config.yaml
num_hidden_layers: 9
hidden_size: 160
num_attention_heads: 5
num_key_value_heads: 1
head_dim: 32
intermediate_size: 640
vocab_size: 4905
hidden_act: "gelu"
norm: "layernorm"
norm_place: "pre"
norm_eps: 1e-06
positions: "rope"
rope_theta: 10000.0
rope_fraction: 0.75
qk_norm: false
attn_scale: 0.177
bias: "none"
tie_word_embeddings: true
parallel_block: false
init: "normal"
init_std_qkv: 0.107
init_std_o: 0.0
init_std_up: 0.107
init_std_down: 0.0
optimizer: "muon_variant"
learning_rate: 0.00705
lr_mult_o: 4.0
beta1: 0.9
lr_head: 0.00428
max_grad_norm: 1.0
warmup_steps: 200
schedule: "cos"
final_lr_fraction: 0.0
batch_tokens: 16384
max_seq_len: 512
doc_mask: true
train_tokens: 192800000
max_steps: 11768
dataset: "wikipedia_en"
MLP neurons of a small language model. Each row is named by its layer, matrix (up: input weights; down: output weights) and neuron, and shows model dimensions 0-159. Each number is 128 + 32 x the weight over its row's rms, rounded and kept within 0 to 255. Numbers have three digits each.
After each neuron's rows, "fires on" lists the tokens most often at its 100 highest values on Wikipedia text that the model never trained on. A number after a token or word is its count.

L2.up199:134107179170126112112108116111079148070095130171058122120106078114086107115147192097091094164185164176172134168125170193120078126098085096138103141158165178089125152134156236149126150162136076143154144142105116095156142109080153086123100116107112109101137135099156154136081096094118126085160110122088145177155120129124093094123114131142129107156128158101139092139152149154123057128146173129032169160105169139179111104153176104149116135174117143116115120110178145150184118105087072
L2.down199:137134067132145094114128138090131091116139085118130124164147107138168126071114165113147133136077048068152179146067126094208125193107163102127182097149090034124140113106089114131133058115099161121057148102151110113145126113125166170111127133092154136120128099150185131094095148147048146138100133147154123159150120176137181096099156143084085106170085180142131106154177177136143187182116120133155181136085110176105076146137147127160129116122110129126149168139094107110132196135102122
fires on: " r" 30, ".\n\n" 19, "\n\n" 11, " pr" 7, " tra" 5, " gu" 5

L2.up347:139165137107103128143118121147118106084129125146195135149127082160148166122159143081112156171134121186118091112167161116179133138095139182142121134081113144055108167104203099108132186178184139112121183120090071148205069141069115108093098137130160153171153147180141104092106152143151117118126084127145095103084072132106121091140166125123141092154136087099123159204158130071094140111101126167083085155142170168126153148172097147113144069097152134092157106152214112109136157126114087
L2.down347:089148133132119102119147163078116206174118176105145088091138116067144136178091132132104114138100127154109048114110140149140249149165176115136081140132106127148107071131148068152130110168211121129143064130124133118081102135122159094118106179173132147064125079148142157091069163092112135143128129147144198168098109120137181121157135073145104150159165167117125126112131120085163135125178092170097161131135170102153145121140157075133139170119113103103103116048145107085143133105146113
fires on: " al" 21, " being" 20, "l" 15, " " 8, "ably" 7, "Al" 6

L2.up315:136114197128140159143132159131088131084172078101137165145115131126180130178118080116123163160175130190133083117118160147148094127130098157146111164110155157130158126157135143062106160115172128178082077127084178107135066165196166201164153120122138185129146209107104175128130103133099161137167141107140103130075151085126080094104113182158125111086149115132109150114099168132141070114127139109115074120067088172140107086134136161146112159169137139186114099145135133183119057071108091
L2.down315:157132128162166117079102149121077204115134089097133117124119101177147149144100070125161125139144136061164206210179097158113120163076163144122163109097156098122108137163112151118100145108122146169147124123064158121104148157093071174103142105097121171135128135113153090121106110155121150121159131117118137132113075060132163099170137132174159156083155176124122196142155111129130074134139078107099160122199096170099126101142151091160127113085160080114099194156114079107108129068134045
fires on: "ent" 17, "V" 13, " inter" 13, "f" 8, "v" 6

L3.up147:068136142098134158116187150131131106133115162049119153106124109089121097138145144128114113084100147089159143167194153166101169090128075123111093124128137131209173086142126086063093156085123077134085130103140128077111161128093117107126172204160107161154098148131082025142142086184145151129114095169135117131083171094153106138124121112151124186068144076111109131090087137118142165108119110088088147114111139172143122154142122080102133111112147172157101096128192168100206107109137107
L3.down147:199137143081170104121093117111103147126059107108122111166169114123163115116146103142147077191102097146165151134094103082169143164112151097099182078134105119104128131180107147132161105095115174094182150209085093158129101157115173152144116063144155142089133163087206124069116171108110130151058076074156051165138128143144155129143096086106138144166099138108108161171120106152103123080148113167121117115127130130126179124113129144123173201166077108120081152121115195148138124142095146
fires on: " of" 39, "ing" 9, "ed" 7, "s" 7, "ers" 6, "emic" 5

L3.up588:148181130120125174166150099119097200113158129133142118146153113101116158144127170076140118113142096126113095121122158106138140157054150246117152155145170129128213110171133111158097161095138150130129125129103131118139171133098094087125179167073172146153161150185113089052172089100146125088117103122090109086075120092133077139150115120167142157135103079141187139135142137119088067051146175182132116116111166155085150113109125130112090063174100153115167101105140121092113071138136111
L3.down588:121140138162134103098139094154109129139110139167170164156145094113134108073140098139112103017136166072102137107123121164128064093188132118125085140151077115162141160168160090125135117135140131199109171185132211106103094105149125148163097111151100121049158108160163190185123106152132123150109080124119122148185130127127161093127127097118117123094133147158113129138116156187150097155198108042143112145116059084187137139103132112134139153069161094074123122085113144126106185134132170
fires on: " |" 23, " tem" 14, "ud" 8, "op" 7, " size" 6, "em" 4

L3.up323:136144155086126170123136105149175151136129147141169110150132242125158080156181124131092152146097118175090182133114129144099148103089169116135071153113168211124078127106097145139106123132187111115120121183137133097137092112139089072151157090116161106115068149141114169135097114147153110154166095102118089156057155143146088162148101107149116082146079103089135087121110131146196154105134088125108144106163134136143157092146128128164177109024137121137125147180102101150102094081049093
L3.down323:133076095168105143093119148118139128152172131064089129125146138133149120091122126118156159130102137165120076081147097104128125177136118156112175137130120131146078121126152142123170084153078143099086137072122155085140153122093169120102109111162132122095154131158143198128146155099144198088089062184171119130170162125102114103070152150152111180077129183151105125153149076166055162128148130177119141087131112144127165147084088134136112119166097081108148247130215135115120116074148077
fires on: "ed" 26, " served" 12, "ped" 9, " |\n" 8, "ing" 6, "s" 6

L2.up213:144118093088072076135133072088135111156136129154161131137167108112152106122104127091117124091162161159165137159105194193107191076120071131061127158125083126126177084129112113093122143164186163190109205122128122052089082159084118149129176126086099129128160164130077175149152151173167187162134136120151103137085130107095103119086126130155119156156145135130108143104101150171118076140150099164152124197169109118164157114132116117091042072090135167136100100130098131087164130127129139
L2.down213:114143100187150158081106183138158133052101144185192141122116163110145189154116113157163110109132119121182115128080127091172150132103062154164114069079173122123087145159125131093151133108026121106190125066111157203140172159135148113099113120177142158203112086129154072094127100107077127087114144134142123106122142132059114141111143157109171096135064153132148126199135131096123147130120131113160133124099085104137158088172145100137167107084123097129160158166139140127119090115084139
fires on: "ent" 15, "al" 9, "er" 8, "nd" 8, "l" 7, "ely" 6

L3.up224:150131094196153166081123106084183072178118162103088142150182094091122148173129122198181130114132139074147073071088063077131095173154122088097141146121126124146181123114131047107150156195088179150158111149099098101163164159111136061138108141133095168124090139120141117116160110155136127144053125156178130143158132081139134123134160144164162128120124169122123138099125159105134140089138143155089138157094115075063124105085112112111113202145179171109169103080172118121109142117113135
L3.down224:099098062156142135116110102162156143161132114137086158133105119192160066079180188188109172110105105138101110105111131094145114160133104106137101193138145059155086195113149148131111102116117120085176154150125139099120165129195105087161155113142107159175139064071186106124135131060121132155179128128144142107158153137103147132101147175115086150121097174150116105129151077121182140122121127106101158144205085061108117169145127136091060132104110057199102125166151130106106117166124139
fires on: " c" 20, "ic" 10, "ig" 8, "ict" 8, "as" 6

L3.up449:153131134064126118176129125141179111104154088108164145131161101098169141154162116111117104123148149214148109088155092197092121102160131068135045125105161134132138131126102108175146115110131135088130132152125163095115117162079123161156124149129076194082114105108079117100130177207109143117133157089112165090119144139096098159170092146113169093116168057080101179121161148159097180148096133169180136132130104188139126153150109144156137107071173100157077095136093096164111126201070123
L3.down449:158119112103159133090062082130119136139125096076103137097127186118114120115154185155131189041097127075136159158129178148174153127117092166163147135115133158159111119117116170063161144177205120111090142124068114115137156170095124087145124126119166062183133143204111145108145160093102151160121092143120152197152132058116157089083138132122159166144140162126141126132136143131198090108123043094097130093115120102121143096112174139148178162129116141113056177099130104121088140082133133
fires on: " of" 21, " for" 12, "ide" 11, " on" 7, "own" 7, "ing" 4

L3.up178:128105170126087099071120168167110091156141090172133114209157113141090127147099171126130176131090088142104092081149154098044084119156120147077143139175128168110150130114121104113148144146128091110130198132064150136138088143116110123101095154082083150173196130157154100087117170140104133095112117131146075148141138114085110143168185110136114184107143199099122125218155062156132097138060179113161122121122150122118173084119105149092134086087128135170129125115117114165164189143092157
L3.down178:161124135135120114096071152115156059084146113097112153105125128121095121129164129141121171084185081133099166081140157135206133097133104130160121139082114170150124105082176121102131151126084110130121170144153079130101169108197112129159159142126118097113169188138156107109095100085145093129110079108170087150156120107095149129087135158105155087100154160119110103190058109142183170219168153117137124068214063096104165144146142169092120141121110152199078100125116135121095166137107131
fires on: " un" 26, "cl" 11, " de" 11, "p" 9, " del" 9, "l" 6

L3.up593:107176098127161114159148060121072066185119098133148152135085143122114155105081129124115115138125133087090150177067142134158068140154118179115112102094070120155171180161156119107160084141128158082111101150172123107132086155132158108119134137077135127120086156060103196125114125069160146167138147176087141166122123122045106112130138120174085159121076115157117129116169149115118142130139183136101176100217078109069145171119130205142130165145148103123112075152122164092114110135157090
L3.down593:155094154158124169092137162179138161078139129111089076119140124130120148173165062092161109090142096163133159103112144123108176135116127148164181083150143094100139103110112088141087188146091095160127134083158139120140139136131116111134121122170154120172095118186130111124152152206136127108160116089152162100141121109170117158149116136139138074132093149111139142214104060091112125154182110158163123142092144133142106153170086052060042104131062118107066093068143130142085165142179177
fires on: "ing" 35, " –" 10, "ures" 6, "is" 5, "ed" 4

L2.up346:124076098133110116130149155047123151095119096103131168108135120138119149174133158143163126128089129140163143099162169161171096155178128139092119133191144209141144116057136098123197107154161111118122056154115080158152070081029145147158188108109073143103164190134170121157163143118158150144165147112162093153075162165114074151107111111125107105118093106130181097081152156135107117088107055148156159160133119137141127125138086102105087119141179149147119130132155099164102082081161094
L2.down346:137138108075148136119092129169161103097099125191168132187165121121125087126145108142094140093132095168164082058091130131075086143093117098131144172102144127148115135140121119163075169123143171159146089097119118123128138127133090168158100162132103097150105119142134160142165147121123072176139103095149142186145093100094128149033185244115111179162162104124150169087118153100145128169135140078177119135133102092112100123177147103146028156146112148149116145162139173101085098142063107
fires on: " " 27, " pro" 22, " cor" 8, "op" 7, "qu" 6, "b" 5

L3.up266:115145104092123103106138130132204144130134130157152078166133119159088143070146144117127176104097165077124102148127139180095142066146123125139123107125138192219093129170121154087123129142070113080131111156155148180100119087126126129088109165156105174146073098118110123146059090111127121147136214163059102116143162170109114109100161147118127135166115083127097158126195173139110157074156104062114122094103122158130122099174132186176107125073167112124094169068123129136174148080083104
L3.down266:113165088126137196123179090078146144129129042124116123115107168158092113133118111173116134148179120145126125144116102163099185123113098105085149163181126128156124105157139105184146204121138119069172135170143101153103125067101059127091134153109139098165175079105099130107086144134180184118093144102140139060154101151112117155152146134124152054161101127122150097088093141128157144130110129053115168151142167163137096193171149102174111121068151162108183161116145091151093108065100096
fires on: "f" 16, "|---|---|---|---|\n" 12, " rel" 12, "ed" 7, "|---|---|---|\n" 6, "ing" 6

L2.up348:116142157121132140079160204201174161102114084128067099137089144139154162147122126111141128159127161149153083163120102135151113127169081157083134123152124148102123112092049178065140061193108088173121125063165157155148114123067143096154123140139118184093173166134156074103119129088159111063110086117176103117133123068140154144116125147177136103118092136170094111164128123140202095137070069117137127140099104046095146138141175084124129112172156159116103124136092124111124141136112161
L2.down348:126152084107153191161165106136118149153164097141133089114142028149104150109090114132162123102105104107131126055119147164154191096141099076147152066121114104118109121113120055120104212183197173124114115143150103144156092147096088153052103171154111159093165131143057145153137104152142132131124141126172086196122130151144123090113135082146100104139152143059149116143134140184118088093119162087142116106177138171122136153135093122148174115138106157153094147072155042148129117145138162
fires on: " " 41, "1" 14, "3" 8, "4" 7, "7" 6, "2" 4

L2.up275:088064120103151150100130140104163116125100170129104097136118134128135086102168156113123135243047125170114106100104111143136133118116130158132109155156205096132142171130109165026160126141094082139115109095162135121171109142142132127088113107162083092162126141145140101086091108074167153140125089116122158154144148170152138102129158072168134162092171131159150155166181146143172191107185184084146113105103130115110075112178110111111151086116149160057082141135155152133145106119075192
L2.down275:176111118123113129164110165149078123154207077119137130160141201106102126132133124087102125070188126143096121140097168143141117145145141140091148102179096106099061108105135132161125088088134143081147127158184166125047153091144128107089154131131163133094109208165117154165112159124160168175108121153114118139157130155068108187149122176127070142140117120161115149088091067029156135167115094115112076171161106167122176149183126094157104160111093103176090103141098146148103120125093114
fires on: "-" 29, "ling" 11, "ishing" 8, "ish" 7, "ing" 6

L2.up302:105071090076100125103141168116164139131132158115104186114101119159183103155105175122149117161130131084143185128100080089154143119148143101114149171096090179142082152104182138102165174124113111094138117161157200156121154141183120113157076059102150116127097097164092150140117169103079093063080093092172162127146130134078069102105100162137138177093176126083079175155167116140103196144161087135132164146118154098092128100134120110170102094160087116140163131150060133072155138109088124
L2.down302:138082151126159082117134113115079127118145124124152076120157178183203070124100131134098102043121132110088183089105111128055113125136173110179078097147176078117137128162151087140113075107181149147165173127066104144075205151137147086099123166117138078140121144092069100103068126143130150138140159127119116116100153137157143133153107143196155098148157109162124158088145120159104108162126106118114175169131136137157125159139108116153132116203100210161080120153173151121113128131059118
fires on: "uz" 20, " Mc" 17, "t" 11, "it" 11, "l" 9

L2.up357:091103137074083146119128100125135132107119134172130140102096155161167149192114136148134127115156088109089094185117151178077135103113105168116121095122140145202093201113120107132047135100139151142103140184143140137127096118122136091113108111104119130069068181137150139122129160126090172084084153123099061169096113126114165135158123103199135139142137145123126140101130207112177077070138077134128092190116119138142197197161158156067159212123140129123135103132106082135125130134172186
L2.down357:138162172123169146079108098102190152103109157110125119141143094078095093090126075138095109140166114148160134103164123128123102153123136120134209179129062086155116131188132128147161134156078105131144131119080169139059129175165078094146049148197159071097155130147088146120166115122160054152130102104206119123152126161129144196112131128120157112108118170113140068140100084152140178159098157101158151072080102137111093120115139154193127060133126149146129162122167101102137116140077103
fires on: "\"" 75, "ers" 12, "er" 5, "ales" 4

L3.up278:154174104088103138103143085107146160142133089105163108108109121125120124171110152091112125098117109152110124080140137128153158115077130136087062105094128145159168130179102094149151117173110091137180160108111101063172135137107158148193142105143097075125108060140095146132115184176086152105061123146187117097108117156100119137131182123134171121128126117131110151142093095186117098130123102093145143113135197153110194122098069125216218099126073130098113152167130166142160100155156221
L3.down278:138141104144131128093111073165118172117100133085100094102141106098179103137147150168095151166112104100125099098079107101115099054061170127161173162091071142201069127137125154134098148074136116155101125119050126125183149124152168128069092086114142140112126147127166113236174104113184151172161101154170138093130158059103126165144109152108076158147187146106170108153186086125107163126156174151116123107095152152154095106120147129116096115149130139128139145199125099144141090092140143
fires on: " of" 32, "ly" 13, "ing" 9, "s" 5, " him" 4, " same" 4

L2.up237:062144072140146134083095096159036172109102149133151113096156119089153130124151170123124102115081140183142097158142141173159180107117098077153150150122130128115155173098163130110123102101162146161125166117097194099153060109155143068136143142136104126077129129102112141153095128131121149113170164150126133132086085089123098154125184133167126162113146130084160145088127158053118053072119089129148128148151109133176148157096115121121165146124167183179182097227138135114158203089123154
L2.down237:143126161124134155124139112109163117179125145143066153090152159135106128168097052135145134096092116137113173125145109147063105167140151183113084138138147110136132144091158118117144107157116110105149128132130126112087188126103096182064126109159136181179165132147120078102187180081106094172116114101096147076147116140124122110202069153080114105127085176187099187133093011132122175093106177123175129145119155114100147134103146124140090143194077143080098159125100132177122085158152127
fires on: "al" 24, "\"" 16, "er" 7, "s" 7, "ay" 6, "ism" 6

L3.up157:105177131152132107169158092097118081120098155086099086112127102085129218106112181152102199078086116122102164159150100078109147122105158231155130100124141171154129121131147140102182111092083179085167086113125122130093078099061179108109168119105099132097143145096129130181103174160111122140166166135130157156082094135088153153135201113128083112146182139121151192158144140136178144089143147142120126146092109044131132151156105100120131113140172165110121156102113123142129162149064140
L3.down157:109051139165145127075074185140142113137155154115134143131115140153079100121153037144174092142149132155159105142121124103116137105095141067175145141145156096124152093143156112154114108122077105113116185109173175100112117120141120122152101108120100091151127119113092147169140054123098092091131094134165062156153106132185111183123121119169138091118118093172150088113038099151055134160194156115128124124133127168136148110221179109096181137214112147139168079125132133107142122118176125
fires on: "ed" 26, "al" 15, "le" 14, "e" 12, "ing" 11, " of" 6

L3.up440:126096183062122118137120116064058110120116107152145073130178174145143086110115116138105107100143129140136140076097116079166133133162144107190111172088098135158158139101156103205158156137111143097134150152135111084162119188130159105107116113159153144069126108139127126150136220158176136197128142097179131157094199140122136127152120147165114207107094191122097108071176141108129069125053112151099146129142110180075133116167103135182094149088137097169151151084104115153141123120137141
L3.down440:106136085101051155095144123044175088128138110122112136127069083136167147170165134158110122166142116128134116051153160103111080147098058105101166119142145154121098076118147157084085133116135157200120163134142143205189146137123109167181108171129143089159151087148116106105092141065116114159089175124137066161151097134126122119167079148103133125081139130101171187107193157105135124064149115069163130140109165127169174112106159146081124146158131161133115085127134162175117115131159160
fires on: "c" 14, "iv" 13, "ir" 9, "ol" 6, "0" 5, "z" 5

L3.up620:089107142134129110137097146138130181096139115137123110122093106124169122130110151123165121094113143147067118210102116091138133072072079069111113143109075118176150102146149123131116155169182088137155111092163140125143175121175149174142125169142051137158082128131147087144117046111110124142175137120061089127122140148138123158147084090144088148076157107143116076145130108137203112140163118152088201088096173111107100109144114120165116118115165232161139145116072108202146114137126065
L3.down620:110170153170118135150103159122129105148106131071133147166118141134095162100141131115050156127161166157104194160164170110115078110087089117101130112095157090088179110153133063149112109087125141171181175123200036138076137142093097151144111159160049167137168162152142165149134114061105075090195139146123124120120086101149164180134168120132107112108161105160159128110122116132159182118112129132112098122168071088123093143102091112097145150179131147131059068111159103109148144110154097
fires on: " a" 28, " of" 12, " de" 10, "en's" 10, " s" 6, "ed" 5

L2.up541:145158098145081150135061167098064109193160097175104175127092115109118128130091122164105135147124161127138173128113132135133140184166118147155174174135092151165130091041171111112139144190078114088117141139101099076127171098142131195174069135083130100092109073142129173125100180176160103152093105137096122143159140128178133124096154142081139145082078196109095121140144159138124111155111163138177139131141151187109147086176158082171145143094151091080153175096112093128144159151077147
L2.down541:070141193173116116115094131155145184130105115096116077105148143150159164081177145137116115128108095090130117121162134141125128104180155144072155131096118074122223130142125149113120132246111144081178145108101111166139128167147124134081093152109140124140111140109088099151134100203139129113137160137093143139180141112154111150112143192148137136138159162175110140105128139119062108102134152042124138170143069162153088135163095132116133063112150111145105099125108103169085053131105042
fires on: "c" 13, "z" 12, "st" 11, "th" 8, "nd" 8, "C" 8

L3.up313:125129091162099156046190085082081134200084119146102150108067082102175112156123169138211151128090101107119133126085121187150155117144135132100140194113162151168137117093096103121148137139180129074086159090168166114161156187153084084166136084068145105105095117152131174149135116173116124160091122092143154127045172090134099105105111111193129103128081088110122103141153099140141053114092136137133130131099128120160109123109144089165147090099149108162179105104140101163142161118107128
L3.down313:117126152076124133113071185175139206143118171136165148077138110051143134130132096124057103072176232126132146147158141097106141118122095176183154100195144194099125109138098106171113111076140154138063144110123131110127126087091096131132087155129083155110156151100101131119060177168125082079149123135159165105155089135123169133146190127110112131136111174124127163128160077212085125131159158157093151130097125154127128115117128142119157122167155165053107102100122123098114120123120157
fires on: " s" 16, " Art" 14, " art" 11, "C" 11, " arch" 6, " '" 5

L2.up635:131084101171125157119150121071112114178137158150162164100074131094174131155164210171097136159146119181120123103093085105139101104134131086086170085147133147135186100130139136103103139068126130168134093127150127083145141050101146161151166137132152136155137162107138062084154140133180115075085090149123177182149104180083109155065134163098142127126161127154110096150142090102167072168163100175185085080124030147122180109144071134126150158126165139107136120111129147125126145103167103
L2.down635:095165110145091139126075100170150143087117127115104158166169096129108134108134152131126151120173170145102076139144112135174107135102103146166144182088093119141107101138159154185135101154132148144108151133155161125105145085183106061163150071122139125119134124150050141109126119097089040216130138162110215087108090182071159073140189073159134063172156134134145122111119125143101157098114166084145120137088124147099140106189129136135127116104099127110136112153140041139149147201089154
fires on: "un" 21, "ur" 16, "-" 8, "/" 7, "u" 5, "as" 5

L2.up314:113102193120107135166102197157167128231107168115114178109215118090169116089136151166089080203124124125152122133081120141115101106138088100069195106121131133114142131156141111182101138104103099116140084139100136149157117117119132118082129156061133156104149119119076149071082131113183089133171143110101085161142078157123093140135147163145130113116150141057127087153160204149115129147126180145115106138121117168074078094118159103137127134097186134102108122129161154133123135070117197
L2.down314:145106114130098113102158145136182158116105138126111104117139192155126168116124109216126124138203098124123115164132083147180150088117159173124140132105111172159077173137058163150105092121108087162066155117059135098142052159198122143119164117123101155143210133167086092163107167176073198081136138144131106145130138085092102114077107145133087076188128131159132114152134107146123129155098090155127133104100117148112159143090172100101116106177095110156185092101146132147094096118120071
fires on: ".\n\n" 73, "\n\n" 12, "==" 5, " (" 4

L3.up522:141159121109072074132098129135132167097104102114112047187115136216129126127141138056094114142130145182097090161110056166195140109157140137093087106129222169143132097127166125096133140124147060129078123171100140154144176137148138127189123153136120160103128148120141141098140061100124079157109082102121163104110112146059159191166107094103112122133109112082078126169128128111158145123162118082086070096108136105133083121122139098195125129138179165140154138164110105141145136139192120
L3.down522:112025113151125110098156126088095115136120123212118165135145152131139110164133170188166136147115097141115154162145158071078134092103123139180113166112112098097133124095134120188116096143123135121176131119186081145089125105103150107124179126094124179127102121123158130167145124125148175078170143152131142082179105128144093155079125125142066107075133177174163199186106143157020124147090089145186099148118151089113128140145120166089128123107111128101115082140039147131137119145077135
fires on: "," 62, "\\" 6, " that" 6, "at" 5, " where" 5

L3.up621:120181109133161079137171141085118126131134097101119135124157105115116149090185141128109110106097098094149168060114145135204083120155194115128142132194156086116134115097162144153112171223134121123130170131174175167183106136133059130098182106120165146125158160118135137157069124187127175186140078150071096068132148159163123099152092102194100096111112116151140147127112087118176106127102077108119144098117095099132102154113159084122119075109159092119098182123118117162208133088132149
L3.down621:135104128076117154168136148149074140101116103146144120173105200125165167134154146076134150107086187152115117230168148147121173128083115122148136161121143134187156108171057121157113112067106143193142106131129120080080129120090189148184122167117114132119139098127134125104075096098099123111085157116117102115132122192122178100102103150118117123098183116086143114127158143145165103111150154145133036087114115141162111088119129089099127080171146191183126067180132089065084135118134114
fires on: " War" 14, "W" 11, "ollowing" 10, "w" 8, "let" 7

L2.up414:118067197135170180155103127070178138137140117098141199138114149090159132099141182145066177085102123166131217137104137103156122104130129135071153148130155152127086078143113159140110141120148139122126163174162153101182104145114167124109105145101130160156147085108147153153088147104140164133104055163155076152144173170152105132154083162118136102137120109145079141057105126082109057154041109165113135124169060131177148145158131111114163138104148119113128133123158165110182062122117085
L2.down414:154093122148118187124163087188148120136144110139105085078120103106112128160100150093072120178154134103197100162116151102161092135112093160186148162162145088144151089088111135116111172080072176156170058090097165138133166125165088178101117099144078165094127159140114112189145125132062090094164144123097122113094096170119116157108120129168080122116108097110140133158129104137124096116169112061201065151174102142133163151127131149117097117184119125177090118094156136203157137100125192
fires on: "ing" 24, "op" 13, "ound" 9, "ed" 8, "s" 7, "e" 5

L2.up468:150092124157125130178137117079158158146133133045124133102145108079113121116157189129093122211174133175111166113223130158126095147118164130145050128102107050213139129110122119122116178089095156087135085131104097077100140117141123122178101148138106107161143114078108147170161144128167113135107065124110176188144113087125114099117202145168134109164115113117163096107156154149108152123196116118116169119137089153119179083083123141115145141085162126115129135094061166153080125147123149
L2.down468:156073148079128092125087186164134122132145100146061128138163148189176109121148107151091061110156145116112135181144170142102111074151077156104125161099136144150112130148115098178155101146125077200163126155159076127155137126131144099111137131138118170133096192133044097103119139128067148179147178141148177125075176163089161119148119115123174105075150145157148068124091096118133188139109143099085099101200139134090077141163097107142075136121131145089093111165147086083094165139151142
fires on: "u" 51, "ew" 11, "r" 8, "/" 6, "w" 4, " make" 4

L2.up540:128181079139134161094118152118215136161064152155137130126123053168128116089148178072111145130179107164119097152106136173108115160196092161127076172155074114125132107109142125121124107129141105125127102108137127150150128115138141129123163145119069148139113129178056173112074108146079087136138197098098092122133184108165134159159157128050056134123097074109133149162128157165134142085155175103212146120113134125174154168149175117112141121060133125189123091136146098106097086093142135
L2.down540:124030137069121108081116093119119151111144170062154122115155157189106182136129110166123154193058161159144164133127074158112123112124122159128199131094142172084099137141092114111092116080134137155148126132125140111073136122083093173076137099137130098120111124127137133207148166150159184131134068161124118180171080162117107145067102156139186112146142145161101123139069101101142129161102083140102074169090108132095153109128139130077186069138169161104167132143172158126137106165096142
fires on: " " 73, "{" 8, "-" 6, " |" 5

L3.up362:122166139149092159142171120141139175118151135129199113145126080153164057069194151098072139116114123205125108159152137155169111137126141121104123161135100145170104142115117106059094101140183099136157200137150081147158120138090129109148062091147105174137102112143162130097140117129136071120124123138136073108098121120114095143106140146136127176116160072201135138136171085132205151152143066145205108126084129142104157194207119103102114135111137155081090101160085170096128101090127156
L3.down362:097140099110160085092087105153117139155091150150101077107102157167113145167124130129142136103111133089118107081141113181127186135096189100139115143118101191139166135117141111160140201130154097148134105068123143082078145122118145145155132126072228162060136077123167114134169165135158123187086129134134112091161173176118141100116142134121123131184076162082155139101080164108091041155117141133111125065123144112129175033065152138139145098129145129188150157149144101144140118102117080
fires on: " " 67, " |" 5, "ing" 4

L2.up390:111154148162089098167114109111095160121096157144164104086168111150072129134105131161120115143092173139165096148139125143172061188128139128142176118116175159175109057110094110180136121196067098136146133113109079114201105135132131114143086112097110118144050156037175150155110121130087128157170102125104160094149088166124128178117158113144095111120100127119195077149135164154121109196069179112108148098117127120150134091114099143071102167162081106113123121171107199161105114152125166
L2.down390:138081167149120163121122086056116089111132096102074087119117113193130087129131179218082166153091155116099067170194151141129154118114088080109071159103133162151158114137158114185152105139140109068113183172080157150097165130111146112109156137180147138171109096134098162163123146135084100124121126151125118168094170140112125132135124111097118118170179164183117132115100114150129059120100149124143172129117134115100148142169107130134118145102220051157134160159120062111165073131126081
fires on: " aff" 14, " inter" 14, " sur" 10, " neg" 8, " of" 8

L2.up445:109115141056181155140116116105165206138096108163100105140104106057125165129040145086165083078131145085087157160126092134090146134130202154076127113093107110125123152066165118146155129104113135122178140148088106128152193084123153122156117150101164163074098149146186115064152140181116123143108108081142162139125127171073186168134097101144134135104113133139109186133155105121135137098139171112127140079113146185157162157104129079109102091075136163108121176150056098154136122104182129
L2.down445:165184116187134152124134092125065148114157137139137119132091078156092081103082141176160171169191099106127106153119150127170149150106139088191128117145116182135039124175109126111129164073103098091130131091112083106145194093172088089094161135134145135164155206128157087086102122156131144115122115126172090099175140047143150060147128131189078144159133098053142126133138128124157096148139122134145092143122112132124111157164125109156168128148110112147130103159157172135151119086046079
fires on: " that" 70, "$" 12, " time" 5

L3.up240:096085136145062081091162123151117099158147149147122100146158139057176161164104152169116198082130151108164103141134122161111122173152135099167101101109194179179144086142106073124158135144114152176099126131100079078070120169168143132143169153077106092099114098094155105101109151131114133137159118135151141088050137154167133182113155090128070137186146127149042089171128154166140129111111105166135139093097133160099127172114172182082167129082099077119127079084131157110153122162107138
L3.down240:151102056083130164094129141134149185123121164101069122159105107104143135148132097135096058079149082125167151098108123138178094160157139165163229163099119093111115096175158150125179105125126096078087156097114169119149128099132129127122106102148113109120149106108133138122151102193182180129100103125075162124117154156103062153139105112105147162075108134077105138123125111112113137116156136108078157102183188112150213145105112150103154158083157114122104177108066192176072149126146181
fires on: "ing" 27, "ent" 17, "ed" 11, " to" 7, " of" 6, "ant" 5

L3.up324:135122129122139130154150079124099156156189076099175149122147147128140182160123089049163066125093181137121128154088104166087173159130101110129122134132104202108170088131115113160144180140086138178061178118142116158120156141090156101136183103092104097110122154103180126147121070179173109134100112170142139188132125092136155097104147049164091120163137103091098152139151135104095129027122167157112145093156155151110092147162099167100158143110112136153160165125122056158135183166135120
L3.down324:102116122134090114062140126164130161127075141108168103108123132112126087142091115035121123184138098117133106069131104125140153064168156152102143134081162101111163197126107120113096125112072143176170102182156171093158140089158102123128088129143106051106072069161154134102140219114115145153166139169163172126101093136149102135142137155118182113079143173102104148149151138186074123178092196085113104153097111108151108124126183121180157151111147118121064147168155126140174122155133124
fires on: " of" 43, " to" 8, " that" 8, " was" 6, "," 5

L3.up607:102123175115162118082138138096115116093147130100152139134131122166101120126147185131084143128149189179105171138114172140038119097138143201108099130102140135060118088118097140105134123154095142184124152155109139139147175180142100153100128126126125040138141102163157186150184111131062061125143119137172132091101150134150095115115147148139110081180155111119166114071078162160137177115162181132156161102143153156083155132186157196095090107104023122132118097117111137138103119130072124
L3.down607:155181069179138179157109160173134177107126104131170109100128143109111136111106098154172080131115128043149126104136107142167144128085052085139143128097114100175126150105112082156150128115199131119162167073167184078123107088120153104141166134125134156173130126130098060147067133138182179093139111120091081132161150144088142166130128154130092158157127152100087187105156132087143055114142068104117109120056112104158140106131148066161194144162168163136137184152107137111111102157133149
fires on: "k" 22, "al" 17, "akh" 7, "yl" 5, "z" 5

L3.up262:120108101109159134193119113213119149126095174155128134145134166117179131127082092086152158149113113080081152125133146127109114139088160101151145129183058165134091181174171097132105123081175107158142127122110117133046135123167105110186108206165130140120115050150138074148083124101149168072052119140169140114107156107121136112104140180137145191131120113055073147075124136146137123167093114204060147084160129108122161136157146112141154122160137139127148152155173114092105120128118109
L3.down262:095142116132148139165120124155120169104157133110126140111093106147081122149148106131137152078129152082164136123172196179156148125146121130032153132139174114131123103119189083204114143114110109131112138137124124135089163121140108107154138153133120133104128203115152196108158166125152129133115111110123086118195074132119097186128068105128159111155069133184153156107118120178109154143117107076187094171108125099071176150142150077117149141037165118046075137180088068127134142113067120
fires on: "at" 17, "it" 12, "l" 8, "op" 6, "ro" 4, "ot" 4